Weights of a small transformer language model: 6 heads of 64.
MLP neurons of a small language model. Each row is named by its layer, matrix (up: input weights; down: output weights) and neuron, and shows model dimensions 208-463. Each number is 500 + 50 x the weight over its row's rms, rounded and kept within 0 to 999. Numbers have three digits each.
Before each neuron's rows, "fires on" lists the tokens most often at its 100 highest values on Wikipedia text that the model never trained on.

fires on: "0", "2", "6", "3", "7"
L5.up753:577560476486484441473550582501522508494483477452521537460484616453441464444487548462485537520563615569551507432454495481418509454516463406499505493437436432448460500531615540555495581563558426528495541467496539489571546564482627555475436524463543520531600600537535578468537495464562402504589484503513520536501486518508486503616514495560448577460401447515526498450465504475497487474472474567467521507534435424472527510460522445517504550452487473494514513310539462418555506476508524516531574557515485455493519426567419508567528525406598468465496493506505557503501521502318466481478591517493525426508578458594525557533513511396553498511447450507533514539505488361483417485569565601522581506486429451474547515519483491454595552541557508532426474460496500423438576406436471
L5.down753:542554443470575453468509478466544495545458474551438520518566447383455601492572552491557476595541434510474514441593505491503460537466382522489511421546575539524481486483515497499488509549562547447476502492499436463428484636390491557463492509520411518598481606518526493482605480446550533504467491523519403510493523538526392449473432452433395527441538568547475501458523567523487530526494620495592495499515481431455500413514455512554527580516562519454495403555493416596560493480394473538548488491483466441546481453543516588444467497488442500513469366445592509509624475494524476547508533483433458517523445526489432514461565558563496494515470605523465440402507536560489467508464572462483522557492538558494445446452503430542552469426543491539402560548507511556407580520477483

fires on: " of", " ", " |", " /"
L6.up1638:542457537565468442481511463488473533564477454472479539512536571478521533493429429520601454480573450538593531509477510498448526520439499406506419419354470468594511539510634448458556383528525536541469479502528526420606414524522480525466561470506517398397413432521424522526431427547472471510586489485510563497525501537540479533472482499538605419534524435525627503492498432445498493473463511464447533540576531513426529524506530425373395532538496602542462501452483531524465407423433454546417502531526457486550422464505555456511452569514519451542509548480506401461586531529473529562497594546398528506483498498527619480521516511484484507461401567495539501594499457531492602562429462522585485545475609519601436545447559524524482531463572489539509498462551525470519470554524511
L6.down1638:502473458514574494454572460436448498486541486526542398561499501481501446494429518477527515539609402484556486496525490476485518464555492550502505493536534487504492471528387453431519519521546542470541562558536624448441551508500463522518462509611460471409506496556442481475527494541494440552456508549528557504570489480584532495485500608468401547482411564547475453465505493482504430443457487437437565491502394520407505490437473438449532490427512507431452524474574566560522471401525561483451488482603563463614447461494490502473540482602488521438419403454534534505522517516431514517600429585470644562474470410595497460475505582580476522537528534476471547511474516481453498567579476521481492486408541511399462535498488550454501600467461498453575490492503508472458582527552458

fires on: " (", ".", "2", "4", "1", "″"
L5.up1848:471485492407543454507512496458438434441481501478486554555459537491526512442493497527484511470463476488482555521424432513599436538410509394557493450492539503606423493433476437478401475491459551459551464485488552423413462430506613527557514491466565379546471483497479458548391547517550386513435514525449503645511482517538442509358478456504488459527498519532494491469575461434514535502471577507456583408537489496426540386544502466478517551474448524528410565532501550482478564432509513520511413521456527424466571458467455501501431591479474565657479535426463528529496500439554508557449503444509501400557514548499433491503530518450512424421595418551443463490529451510426547453554583530525486417526453563512524481475458472477540472502402518569568492607462395566512496410520481
L5.down1848:472452458474531510498571503602498482467515518488530439498523505499480545404404461490513571578513485531497422471487528415503504543469368509514531400467615579527402556494551459433533417466492514495529456474480523535461467559518550469569470403487593471481388519478486623474480512445497525437496513517524539558435533422575378554488517463480556518485517466455576443453511428531470544487502503396429491385432429603532384500436483529505478509417476569582550522475566518474511574470506487564519498470449509509517523497475508574518419455471474495509472567449516479578535461537569524502495559485480506407473483480550492532468515492492478530556517528485536549470509435557490495495571586506535502482550503541484516488542424419571476382528503455496553493594548447457486572409534494

fires on: "4", "5", " at"
L6.up1160:591582580560495533505495544454498508504464489537561509502470449559459449480467503508582580578419413434456447514551437485559492441492477477563461521487502485451526496469545539407417433530463544475597423538392527448517569459434534457523525466508469490492473484516537485564504423514488454389495492506525439498494496455417484509556430447539553499475484485562534566395522435410576614469387566479521508556534447537430462527572478480476522561542452353551475488479460444566445453503515551489503499594492544526521602506553517522453504473501506470544481559499487571446452493576505540617521517404512497563471493565522517454478499471474663506500423541512582530541471528459447519514479519508550552529450507449550568522457470529418447506529509446579455454538530401488492530480504403
L6.down1160:431525425475520507510525458596479496491458513546441475536567537424395515525483495497565422508566591504410430522544527476457564482480477568532529537494515480447573451532527475465475510451493561525507468433544557569467468518484532469437504492464506457492476487509519511493573495587454441522392554497451480521427537481429476459498596482510565416549618443556515567485563454526522474485525528470478593549423620453482414461480582627573548520509528510550489518508480538510445544474484493623420518533510544571481431488476528514417479573513459447480411462492600445467542497486548571484522541468524467448393562471523628431432546490560543548578563463589459490481490441414505475542529521525534441555484426493520596575518538502482469530564503444458470445549582509549462525525453485

fires on: ".", "6", " (", "9", "4"
L5.up12:556551412411494491510501563528564526495495439502490475535482552447553495473497439503448463451506450514424439554541548471513483550492496465609549544477462555471501479430598541494396536554504483500503473623559464447455442484471520423455494498443499486520474534421528485561518436470452557502459481487542454500500525538477627602478524462429521516511443408442532506479550427450436486473426553557534483518516512580564515456690507478559548444484424484500398502409521529490496498429457484521431412482534461457556530524406448568465448620490509507535463460507555466613460527453500445543531469497556473444535467516577512531470531525481485470442583455539417563545540562452491492541459425508539484481513430514576499435465460519513467519511392484526485479516646482608501547446408456
L5.down12:520531462497500519493528559468524566495386491370526392532520491513455581529451424501459492539487463581464521475576473456504513532361546536524538474493583554488504503513486479521454512419524528460527475586455528428475477578485486522527546546456438520475502457547506548504424484535458535470459506419495512463445633541475458506443489515527552491428486447550396403522538538610512543444463503541583459451521439515478507501461520512557523581544511504480547513442535432479566542375523466456492495456520485492598507521541527394525551530503526512580509549381521510517523575460589504466400612487463465463497538417505446584549549462428521536445554480452576498568469469616629548510499501544473363603466451470540534569452487503545587513367426508563391514492453531529455487499459502

fires on: "\n", " ", " Al"
L6.up1374:531511398439422523532444480475443521512510482405408554521468466465530480470542575534546455554508478473425531523429475495516457456402502414457527470474442522488544396511494532545451567431520505479489542536548512540585421404454424514545524463451499517524422564612641532500488493365576497390530541512562508516537462538439477536531485445456334424498610487507466531494550545422504545536540386450523540461458560584588454488489453531456491469554592479407507524478449569611511513500424422492401479435507484550532499524536434538551449506501529522404566444494403477506574443519506422461527503498446560500594465586500538515564468510594512441531477487432481544434549462539511486435446589485537563356507545472503511541528478548534453455503494556515434490449510424510541496507477533
L6.down1374:404474452523490513533455486562604541555517446554541535548423512574428551477452540432525517577503475375472684465435590397420497454478562580459499536494612442548533450431474474541509489492502532488495347458462529443570527512472423440477458513465409511527588496483562562496459524501521493476488508552511486458453534576509536477528422493499355506387586547527430536565526455495417470483551498441633547531486534510512486556511474464506511533503535501508501416493614543605492552489430420519590442457473457471467535516474481483504570612480437555445526487602440583488470371468433485522503466617479566504547480505503503580531472421524509514427494511485536540480505531632502496503482506471485499501496550549564490475422496527577449548396485507503569497484469499462499410454490590

fires on: "\n", "1", "2", "0", "."
L6.up1672:550451437541517514536473499504484499435503536495449544508456551597604513506607490488528511489496492443460533508545487477448586491544561475426533462548486579498371523530572514487498508463440576552506521497450521458553394552472519526505548462522497504421456477553489530474445398520494475510554465460478533552519459467544484513493455480481478455464514451440550542516482487434486502487563491510500528485547428527548441477563473466451581524464581429451565485414570481415491522473497521502537576407494471519484470618601372550607506435573519498508459496490517502520490512544473480383479459486499550548524599491516537526536527429458501497446448430473429430468426452531507485491488455503493463523465496533526510480640484484547509529507436517558494449462552542459458552476429436
L6.down1672:500550464461534427498535448490558548518454438521445519545468531480435503571514471417532564508542479514521482501459576535518465573501503619477555515558505519535503509494523570489476519524540499551529527501389573493583492419478520433517548426463481489527419538496575592503517480464413528436512511520539478524520489598516575490481453393505516504460567567536519554481609465467479409482604448521508461471511480500502484462512595472521573487514506632516522505537555470512461491427473465531478534569492482512513495433532553523492486515442525433527433483545507462444518426473545523469619447521467446514525583544522503478423596571472550558521441466503446512496422595468537443483463552494547373446484602492550527496481427517450406560514467477566429551502605466508453571439517457

fires on: " and", "8", "9", "6", " its", "5"
L5.up1855:567514436472492552441543621490500449541568482487510388498459519486521500458514410488459533489479543514484588467511523518442558579519502582567435376377459481520485532490520406512470527535538532561548462486468433499573427477381532517524525451520519496478435534484471469462517488450410458412475502558433513528508565493517548512474616425440606535527527456525422408475551546526506496541566439551525466531539446552517497469540519477489504444485545497456448570522493521523442442374553438552547528549460510492530491393472543508490461583502484492547459544540548459508456539538489569482492576539547430473566529500461514481476542506551570464442533472489509434491506608534502487597514586504483520478470496533397533635478467450513489456542427489601523544573547476500517469472540445
L5.down1855:489475500489507529492468464484547634473399488532485501425564520505442496503486495554464519557508570474542548453594570520504501539476503540472525541526511465589559513488516504561435510424497518502567489481491506425499497513515493551569501507474483402465540589525543497529499412591484563540561420455469403472493586565443511435525344546461410551461497493375516571502599458479495487477452482456408501564496417491489469506500445447556482518544500568493537484421541527515479581516468478531542481500469469470530549568473475464539466390442503500555511538504594505523548562528587540459389549467489581547428460602449495618574467573424523526492515481579452514475477472489504573412532498659462557571512503487514515416468481483548456500452604523514478406487508512502477458576474449

fires on: " |", " ", " (", "\n", "-"
L5.up430:568617500464541477530502555496540471549422586492525562517562443478617463514536481527520514560516485479555449485513538551563622511437498528525492506526475478475532527521454553465485480539519425525476536512454529436513423442547483530481554553542460511459561538490521466437491547527473481430568546515555537435437454485362439352540457480610573591565442426476617554492513644478474476513474513441488477473487548523510531485494467525517467491460528591463485491493518479561467499462482511544483448443583473516530509480452477525470451509479487432546362489569507468517573485487559499564556632531598501498451571437567484513500444510507501506452468538521497512505499437549447411521570422514467537467437577594407416444457447499488445521483576578566569574540455437535587492419495485
L5.down430:428587516448495472525571519525531462488494494449499473483378408551542375577437565467563492554522524598457512451402550455380469421500536485469472525508548446532487464517527557493452454489537565535455498455492567561449563489517476518427531537481469440494560490483474490502491555489445517519533496466470459477508583609496537509474451540489544475517478464511500571582562481533453477524497457493597390580505485587520517492471607595485448436521502512465450470590460393477575506447534469484480480489473467410505465462494479482574447549493449537475556413524470520463519587564435426489495469430537470489483587558512550517495516554473521506465493527466479422495447599497514504496405392499415510529566595558499522472502509563409568530468441410642565543516533411476511544539507522

fires on: " ", " of", "^{", "\n"
L5.up1200:533524456489547488497584395455380418472471518484488421589491553473470474501517474487492518461535470571498499488576408629494465491526466513599464486403414551448396401503536505471569478483468429543476497439563585505571476451533513526552470423515506497488484393471506493480515490340514534450573529399564509473608402526517489599486444480517477580467461437463618441475453571560512430485479439501575465517548517498469460485463539404496546556400576484495545467535484590533504432478505493518514491487614468518480517572532392523581470498490534472601560543557462490502368583543529477552477512609524511454478481554543570578525532510570527494469546518524505537505488468569417584454481513543579585485473450630572563548518446519552579446520556528592541550497409534492486464526547520
L5.down1200:458446442484522497514568464530578495530481499482510609500499515551501519535423559557495467479446380472522552478416575517462490498494417521447488502402582456609548416564568504547513432482586583529520555482484556482443507521522456490500556538528519499507496576486507531513570495525400544508485488401515466558566558520532480399514499481497566420522532487552526526564580470465467489508442466518525516533482451520575485501464595508506454496483532562529490528551459424509560540534431518390576473507441458527556404550569509460402443482519448596393475494494428495394501436583425501566508491554482538522522532553542454539613504543524539544544495438366549408487494541455452469460612433507409486476485525491543465495474503463382474478530504570520519547468490548465506418436599551

fires on: " not", " of", " which", "t", " Notes", " |"
L5.up1207:499573498476537429516479457504595495518564469460528545491498465452497552507541492499493546502495473472578428573557485477528582521557615501547589567389540566552495509475502474522446415512610495539518582508496613529516597421455478532454527526497492409490460504557491512508561489474445438473484459516501498438470473520516507464535478487600537594541479428489488447486417540519565464525545514390500564557508452467460507485451451416475498483602540534535540557459471491469591438396532512511515560516512397357479450486536421543430547511585479336422484440525513496424533483545512443519442568473460431588503490476561558399498503518479594514525494542517478517443483502537484489539508496488477433509464430425552507488548559527544491537482517519613461509555500591499461552538618612
L5.down1207:510394492480474560504468544428448550531448582478523519387472492499536489597482509521438588513556562502461557488466527439535485389437423385487445517535553474535515434520362472532528472515492534566569525584489489407547468605538507539411452506523477524486392563533449426510481496530498459518554552532407435467500576567476565564434511505417476459399478552573491391531492594514570534427548546527549564450474565488525519464532454545446440500477508522483509535554524592501624514478480523499495401469540492451499493489487516471516437481412397545538397499533547425546510529576469399464412505455565520487466442566534464521494376552609479481531589476464494569526501461424454460471535571557601548537496531607508462510583393492482503552513514392448464496502581458484528449479487470

fires on: "4", "5", "0", " out"
L6.up1788:511457480467496568512491531447518394541572530441451585626487539564438407512506495493554525541449411482496482522546573462544522503564556436544504534504402469473465585422462534543512469507392502546504574542503492455493430507504537464482393478468461447500467437503454463643509480563540430486549485476519421465543511442520535512489508481518473545457377486472483521404489483512551507503459505502443603474542442492453563529463470510508535507543501473535531461433551481521460562423556432519510484469499479555501561465563568464560517378398502518417594516446531539485428489440534531521503536453542498495533523392534568400568469488612583526484554561553515470525536530454507603603484524513546521612464559452562526513433465526444439572483544394525408441544540551507484496487526358
L6.down1788:492562449429460462506518507443495528554471513544538460535568557435431510498448444580509440447428528450496517502475498486453570500446493577563562603582494484519574586601474446466477473429498488474464420471505528454425448520526512571490526589507468464530531487640445473516470456560518476479544440432438445550655540416548547539559508519534497526502545481497497562527534449540570492504497532558527580528499529570451507620533470504538584488502489442419513378480355481496463464504509469478505501494529601407509515438522542457497484522494618474481511559469436356493497487548495455426474473445525512448499545488566535475491476583572478484502533394523439475511537511457499380519519493505439379454541437562551542541514441502478546501545494438430539435491504553513445565481477485